python train.py --d_model=320 --n_head=10 --vocab_size=8192 --init="uniform" --init_std_o=0.00475 --lr_mult_qkv=0.5 --lr_mult_down=3.0 --decay_fraction=0.864 --seq_len=2048 --train_tokens=902600000
MLP neurons of a small language model. Each row is named by its layer, matrix (gate and up: input weights) and neuron, and shows model dimensions 128-255. Each number is 128 + 24 x the weight over its row's rms, rounded and kept within 0 to 255. A neuron's up and down rows have the sign that makes its largest values positive.
After each neuron's rows, "fires in" lists the words (lower case) most often at its 100 highest values on Wikipedia text that the model never trained on.

L3.gate201 [152 148  88 118 122 146 123 106 169 155 119 151 139 135 138 131 125 149 131 142 142 152 149 152 137 113 140 130  90 125 136 163 173 117  92 116 110 135 113 135 124 132 132  83 129 111 144  97 150 117 132  62 101 107 145 101 127 126 114 127 107 138 116 116 104 146 135  96 115 118 161 165 146 161  97 161 147 128 133 121 114 104 132 107  73 122 117 166 126 150  94 128 140 129 136  97  60 162 176 113 129 155  92 132 128  92 151  96 114 119 120 119 105 148 135 150 181 172 123 160 162 113 141 139 181 139 132 151]
L3.up201 [ 96 135 125  87 167 140 109 133 153  90 105 119 135 119 166 111 152 175 199 139 108 153 174  88  80 106 154 138 125 149 160  88  98 145 141 103 126 120 125 143 129 116 100 126  64 146 149 148 122 156 111 126  92 134 130  91 145 155 111  71  94 125 165 148 139 140 121  98 110 151 121 100 122 117 123 110 153 115 131 109 153  81 122 112 103 107 131 162  97 121  91 130 139 162 128  96  90 158 110 107 132 104 133 104 104 141 122 136 149 130 147 110  95 120 101 107 115 132 108 110 153 114 147 168 124 150 135 152]
fires in: "that", "same", "following", "such"

L5.gate393 [135 142 138 148 128 126 178 136 143 113  87 179 125 137 109 102 143  91 129 132 122 105 170 125 108 136 127 111 105 131 132 153 135  89 147 107 128 108 107 143 123 150 179 126 109 150 133 133 112 111  85 155 141 133 127 123 112 146 107 160 161 144 130 114 144 117 131 149  97 165 140  81  86 145  96 143  94 136 131 100 146 133 129 145 101 138  86 106  68  72 113 120 121  98 140 139 120 144 124 181 114  94 174 141 129 130 142 155 110 115 128 135  94 102 143 169 109 153  90 140 168 158 128 132 141 141  74 125]
L5.up393 [115 122  79 121 121 132 152 161 143 118 115 156 170 113 131 156 146  92 172 155 139  86 151 119 142 147 102 133 142 104 157 106 163 105 135 162 106 138 146 116 147 113 145 137 123 115 108 134 119 126 122 111  95  75 135 131 131 101 113 187 114 117 118  97 199 118 141 146 128 117 142 125 125 161 133  57 111 141 175 120 121 164 104 133 134 101 127 100 114 130 126 129  83  92 151 128 165 149 137 152 109 117 121 140 128 142 135 118 137 180 125  92 124 107 124 152 131 144 159 118 166 162 154 158  66 171  80 119]
fires in: "began", "started", "continued", "start", "spent", "ended"

L2.gate255 [121 142 145  95 198 150 160 114  97 136  93 100 139 124 143 170 125 159 122 125  86 152 162 117 125  78 155 129 113 112  93 161 152 171 133 130 122 137  74  93 136 147 140 135  87 163 195 122 128 133 110 153 122 128 163  92 117 167 110 145 132 197 167 143 142 139 105 134  69 119 128 136 105  88 145 132  97 141 158 117 125 110 147 171 121 145  96 119 130 121 148 153 121 130 175 112 102 111 141 116 119 102 134  92 141 152 135 113 126 110 165 113  97 151 128 125 101 155 142 141  88 137 179 142  89 139 143 119]
L2.up255 [129 132 109 117 119 135  93 134 155  92 177 138 137 129 150 119 151 163 134 144 120 144  85 143  90 147 165 188 137 107  99 151 141 150  91 119 123 165 158 119 138  73  83 101 143 142 127 152 123 141 135 142 150 150 163 132 152 106 128 122 137 129 124 124  71 105 125 132  78 162 127 140 115  90 134 186  89 140 117 113 106 110 122 167 127 163 153  75 107 151 150 138 116 130 112 107 124 137 138 129 120 146 115 121  99 156 145 103 137 161 112 117 126 121 149 111 130  90  96 150  94 113 132 159  98 125 116 167]
fires in: "of", "some", "many", "wikipedia"

L5.gate90 [ 89 150 157  85 115 167 152 166 144  99 107 101 151 116 103 132 172 130 114 108 128 176 145 144  97 154 132 146 128 111 124 117 108 132 114 166 108 125 151  86 133 124 139 113 149 139 144 103 127 115 106 139  97 100 108 102 168 129 118 123 125 160 135 115 116 106 144 116 162 104 129 162 141 132 101 153 154 113  91 126 146 101 164 141 139 126 112 146  97 117 131 114 154  93 114 138 132 170 106 129 138 134 144 110  82 163 206 159 152 118 129  91 136 135 166 140 100 134 136 112 142 140 114 103 112 125 129 179]
L5.up90 [104 132 114 146 193 103 134 159 161 129 150 137 118 112 127 145 118 178 196 160 121  99 103 175  56 166 130 142 170 106 146 111 150 136 141 103 129 137 108  67 141  92 113 115 118 134 139 144 114 119 102 149 118 108 130 137 143 177 139 161 127 135 160 125 129 133  99 147 113 144 113 101 119  84  74  92 161 129  74 148 176  80  98 131 143 113  98 149 120  99 101 131 170 152 170 113  78 162 137 122  92 155 152 118 102 113 104 149 152 115 156 150 120 142  86 108 109 109 125 124 122 155 150 115 120 150 150 137]
fires in: "that", "the", "what", "same"

L3.gate125 [148 106 153 115 131 141 122 129 130 110 155  74 159 105 114 108 164 129 159 140 128 109  92 134 169  86 141 138 110 142 150 119 103 175 166  62 132 187 120 148 139  76 114 129 146 130 141 107 140  77 175 121  67 174 131 136 137 129 137 123 162 188 151 148  79 145 117  79 113 103 127 160 152 114 152 171 112 141 105 139 176 133 141 158 125 134 116  98  91 126 135 145 144 150 139 118 113 154 116 119 143 140 118 125 135 145 129 105  94 166 114  94 166 120 122 136  95 107 130 137 122 103 120 138  86 142 134 130]
L3.up125 [107 112 119 142 122 115 130 136 151 110  99 138 120 148 165 115 156 142 101 148 121 113  97  85 137 145 156  97 125 125 121 138 101 131 134  99 154 161 158 119 127 153 147 131 136 180 133 137 126 144 144 111 108 137 184 122 163 112 142 127  68 149 146 136 171 133 126 113 182 111 144 115 136 157 134 138 161 125 106 128 122 119 103 132 137 163 127  80 116 134 157  96 156 116 135 116 111 173 135 188 117 168 132 135 153 136 123 144 134  99 112 131 145  97 138 127  91 103 124 136 120 136 119 167  83 119 157 168]
fires in: "most", "all", "many", "sousa"

L5.gate344 [116 101 134 125 153  96 123 176 164 134 141 116 174 108 129 126 137 128 132 149 144 150 165 155 173  93 152 132 108 137 140 145 186 134 171 116 110 108 140 125 127 131 163 175 155 142 122 128 101 104 110  93 119 131 115 129 139  99 104  94 128 111 153 155 113 116 128  83 155 135 119 104 116 123 124 118 129 101 146 141 153 136 162  99  90 131 143 108  91 147 129 179 115 147 138 154 176 145 132 143 110 163  66 131 142 127 119 129  92 156 131 133 145 125 109 119 116 164 151 112 166 135 120  74 150 152  93 120]
L5.up344 [133  85 128 113 148 113 124 133 140 120  98 113 110 129 100 126 144 154 130 101 130  93 162 101 174 135 135 155  98 145 144 138 182 127 105 140 141 108 100 148  82 113 114 127 149  75 136 122 127  94 102 139  76 156 101  88 132 142 137 109 157 135  94 143  75 138 127  72 135  99  88 108 133 126 130 109 126 102 114 145 187 142 146 109 140 135 126 151 129 155 165 165 149 131 143 143 170 121 121 114 129 115 103  98 150 138  79 130 129 114 118 166 112 140 134 129 117 143 109 105 116 108 127 131 129 112 135 115]
fires in: "of", "out", "among", "off"

L5.gate241 [150 139 124 152 126 123 142  88 138 133 112  85 151 150  96 125 149 136  89 121  90 182 169  94 141 118 130 118  98  98 106 147 117 116 143 135 128 133  92 140 158 126 126 135 178 154 138 114  97  99 116 147 112 141 140 131 149 137 108 159 147 126 125 109 127 114 126 109 177  80 115 119 163 138 113  89 126 123 137  90 146 115 151 131 118 143 167 130 127  84 157 194 145 162 162 149 128 128 121 138 147 124 116 131 117 107 114 171 131 110 146 126 104 139 118 137 111  96 114 110 154 130 111 161 109 144 162  91]
L5.up241 [ 89 150 115 172 139 147  91 150 147 145  97 120 115 130  89 151  95 143  92 150 124 138 181  93 136 162 116 137 145 132 113 144 123 121 130 119 101 111 129 159 104 109 118 110 131  97  98 111 141  97 126 111 127 165  93 110 170 118 112 166 152  82 111 119 144 158 141 142 111 110 120 116 147 108 146  69  98  59 155 153 133  75 140  89 126 151 112  93 116 122 101 150  96 117 134 123 129 161 122 116  87 165  81 120 100  96 130 128 137 154 111 151 108 149 109 174 127 129 134 139 179 102  82 167 137 162 185 129]
fires in: "high", "all", "long", "most", "allmusic", "newly"

L2.gate571 [110 113 125 114 118 151 139 119 120 127 114  97 115  82 129 128  90 100 117 165  96 141 141 129 143 153 171 125 126 159 149 126 133 150 161  96 142 136  97  98 129  97 175  95 132 155 146 150 151 127 163 112 141 127 184 109  89 108 147 127 165 147 120 153 115 151  98 141 138 110 118 104 137 132  96 108 107  91 117 117 112 111  83 120 121 125 171 111 142 134  92 114 135 128 164 109  95 145  89 172 145 144 145 161 152 124  99 101 119 111  73 147 136 129 142 108  75 161 122  89 123  72 123 134 125 103 135 149]
L2.up571 [153 157 161 169 123 161 133 122 166 146 137 141 155 109 128 158 105 113 120 140 117 117 117 101 120 157 105 128 114 130 139 120 128 166 155 116 105 120 169 119 168 108 169 122 131 101 160 159 151 143 144 125 112 164 113  92 148  92 131 117 136 177 114 118  96  87 126 113 126 118 108 124 103 156 120 146 115  97 139  89 134 146 134 143 100 143 130 118 107  99 141 122  94 142 142  96 106 110 154 114  98 164 154 132 137 121 109 106  79 127 105 104  96 126  85 174 163 136 145 102 173 156  86 108 166  83  95 176]
fires in: "with", "alongside", "xavier", "against"

L3.gate590 [152 135 149 121 134 114 134 111 139 143 111 128 160  96 115 145  77 154 123 171 134 106 118 130 115 144 125 129 165 107 140 111 126 139 135  60 103 129 126 176 142 132 117 140 121 145 136 117 177 131 143 176 124 110 177 210 113 142 112 159 140  92 166 142 131  92 165 136 134 112 106 139 153 127 124 129  97 148 126 131 123 131 124 163 105  88 136 167 124  98 130 116 107 111 175 102 171 100 117 199 126 139 151 102  97 133 135 122 137 109 151 158 108 108 120 119 138  88 145 160 103  97 176 117 155 134 158 160]
L3.up590 [136 110 129 104 158 126 145 114 159 115 120 133 129  87 111 129 141 110 135 147 182 150  89 146  76  98 141 173 123 129 131  89 123 112 139 126 142 135 125  95 171 189 157  94 163 119  75 125  96 125 162 153 117 117 163 136 132 148 116 124 149 149 152 159 136 124 153 154 106 129 119 140 108 134 100 109  97 124 102 118 171 154 103 130 140 123  99 127 145 161 149 137 141 146 139 100 147 119 115 160 137 130 121 128 109 153 139 116 140  79 145 149  80 121 155 147 159 143 111 145 110 142 141 110 135  91 142 145]
fires in: "after", "as", "with", "following"

L2.gate154 [138 108 102 162 112 151 109  90 125 129 130 149 149 147 141 125 126 100 139 170 119 168 160  92 127 121 162 153  88 148 126  71 132 155 144 128 135 109 163 127 118  82 120 111 138 109 163 129 181 128 131 107 121 141 132 125 121 134 127 110 136  99 147  82 132  97 130 122 133 128 134 115 159 132  98 171 141 114 127 104 122 135 116 138 133 130 141 113 141 132 147 122 122 119 156 114  93 132 116 104 104 171 103 129 105 138 107 138 128 131 137 139 163 130 131 132 122 143 136 135 162 104  87 112 131  89 113 127]
L2.up154 [138 116  89 146 127 137 106 111 154 108 119 137 124 123 148 107 132 127 102 106 141 128 152 147 111 140 195 148  62 138 115 147 121  96 134 141 140  67 150 112 127 137 105 105 143 112 106 107 132 107  96 120 122 155 126 120 112 157  94 122 113 149 147  63 130 114 100 124 122 101 136 159  99 120 132  96  81 135 151  97 123  98 118 192 148 128 130 130 137 133 202 121 126  97 147 118  94  99 130  92 129 123  90 152 134 115 145 142 172 123 109 119  97 164 134 143 105 168 134 100 152  96 128 129 141 153 153 147]
fires in: "several", "two", "of", "various", "donkey", "all"

L5.gate77 [ 76 129 132 169 120 116 144 109 107 149 117 103 147 138 152 127 112  86 160 203 108 116 123 142  83 132 148 167  97 140 148 109 156 117 117 164 167 116 148 115  91 102 104 102 182 164 133  98  88 109 146 106 127 124 168 105 128 152 100 136 121  97 131 129 107 126 156 114 119 130  93 132 133 107 132 136 182 133 121 153 142 124 142 101 143  98 159  91 115 152 129 172 153 148 133 137 185 179 130 127 154 129 128 130 113 151  88 198 195 140 116 171 134  76 134 114 168 124 100 118 154 102 113 114 126 129 139 108]
L5.up77 [103 131 113 149 101 119 140 118 135 160 144  95  84 144 144 116 144 125 122 146 116 115 134 172 131 152 138 161  89 138 139 101 109 148 155 115  95 155 123 127 144 131 108 142 142 106 110  96 100 115 146 117  99 117 143 118 132 180 133 159 116 124 121  98 160 154 141 123 102 104 114 122  97 141  82 143 148  91 175 186 145 158  78 130 125 185 139 133 158 107  88 106 147 129 165 158 108 155 110 130 124 114 153 139 119 181 151  99 120 173 135 112 128 120 108 112 172 165 130 158 116 161 149 139 148 130 106 122]
fires in: "1", "16", "14", "10", "15", "19"

L2.gate516 [126 133 143 115 110 182 131  96 130 120  97 105 119 115 156 138 129 151 146 111  95  89 109 103 131  87 142 155 115 106 100 137 144 104 138 132 176 107 139  88 186 133 165 106  90  53 125 139 122 109 187 132 158 158 125  91 153 126 136 134  83 117  94 121 125 147 121  84 144 171 110 113 113 115 172 119  85 130  98 169 144 151 120 146 156 128  98  98 125 119 135 128 115 166 155 118 129 167 160 116 127  92 141 128 141 108  97  99 106 137 145 124 131 151  77 179 131 121 143 153 179 175 124 133 134 120 129 153]
L2.up516 [ 93 134  84 183 108 141 147 100 127 169 153 145 121  93 122 138 121 164 132 137 114 129 116 135 130  77 117 147 147  92 132 136 135 141 177  93 152 119 127 134  98 152 137 147 146 140 126 108 127 120 129 126 133 154 145 126 127 138 146 116 122  99 139 165 119 157 101 122 132 143 152 115  88 107 136 139 147 137 118 106 134 126 149 124 118 131 121 179 103 134 131 146 137 117 151  78  80 110 128 131 107 129 141 113 157 142 122 119  96 107 131 144 110 167 104 121  96 154 164  93 159  94  99 101 107 105 122 122]
fires in: "of"

L2.gate126 [123 154 144  84 141 137 116 138  89 128  60 118 114 107 133 113 124  87 133 130 116 147 109 113 178 102 154  96 125  68 135 108 120  99 120 150 110 151 118 135 141 107 146 114 117 141 102 154 124 105 124 103 128 140 130  92 131 148  99 140 117 160 184 150  98 143 123 147 106 110 134 182 105 127 132 176 119  98 166 124  58 131 147 117 123 137 104 115 171 119 102 145 108 127 126 147  92 110 113 129  75 113 119  96 102 108 171 102 146 112 118  93 130 119  81  88  86 138 130 168  88 115 118 175 161 145 109 139]
L2.up126 [134 170 147 131 129 105 109 157 120 164 118 151 109  61 128 122 131 111 124  42 122 137 124 107 135 109 125 122 133  90 137 141 125 124 109 159 152  87 133 129 113  94 112 101 155 113 150 142 163 114 137 110 122 141 175 107  94 121 104 126 155 105 154 111 107 139 164 114 100 157  97 172 110 141 149 172  92 128  97 103 100 127 151 103 115 108 108 158 145 107 137 113 116  97 119  84 119 119 140  96 132 102 140 172 131 125 159  96 122 111 137 138 130 114 124 140 110 137 131 130  91 102 158 110 152 135 117  97]
fires in: "with", "for", "by"

L5.gate83 [136 151 128 124 177 136 119 104 127 141 155 130 106 122 129 120 106 131 137 115 140 102 114 170 146 136 112 168  96  76  85 136 154 118 105 114  96 131 114 124 140 122 124 137 123 127 134 141 157 177 110 143 113 167 115 155 159 134 157 159 132 150 158 150  97 149  83 156 131 110 118 163 189 154 165 133 159 123 127 108 176 120 127 107 135 137 124 131  97 128 106 115 139 135 157 184 149 140 135 109 134 142 102 142 140  86 136 119 133 122 143 141 120 135 137  98 157 132  91  87 188  85 149 163 172 102 130 121]
L5.up83 [146 137 123 144 160 123 105 131 100  91 148 130 145 144 120  87 165 122  92 121 128 125 157  53 144 133 153 164 122 126 130 111 161 150  78 103 113 126 153 124 101 119 119 175 116 114 105 130 106 114 136 119  81 116 152 117 120 162 147  98 157 171 134 133 126 136  70 148 117  77 149 130 127 174 141 105  82 136 173 107 124 105 123 127 149 155 123 172 116 139 139 128 134 115 142 103 147 123 153 108 156 126 115 114 158  84  82 116 114 113  89 151 110 167 144  79 145 113 143 151 125 164 142 140 178 136 147 122]
fires in: "the", "of"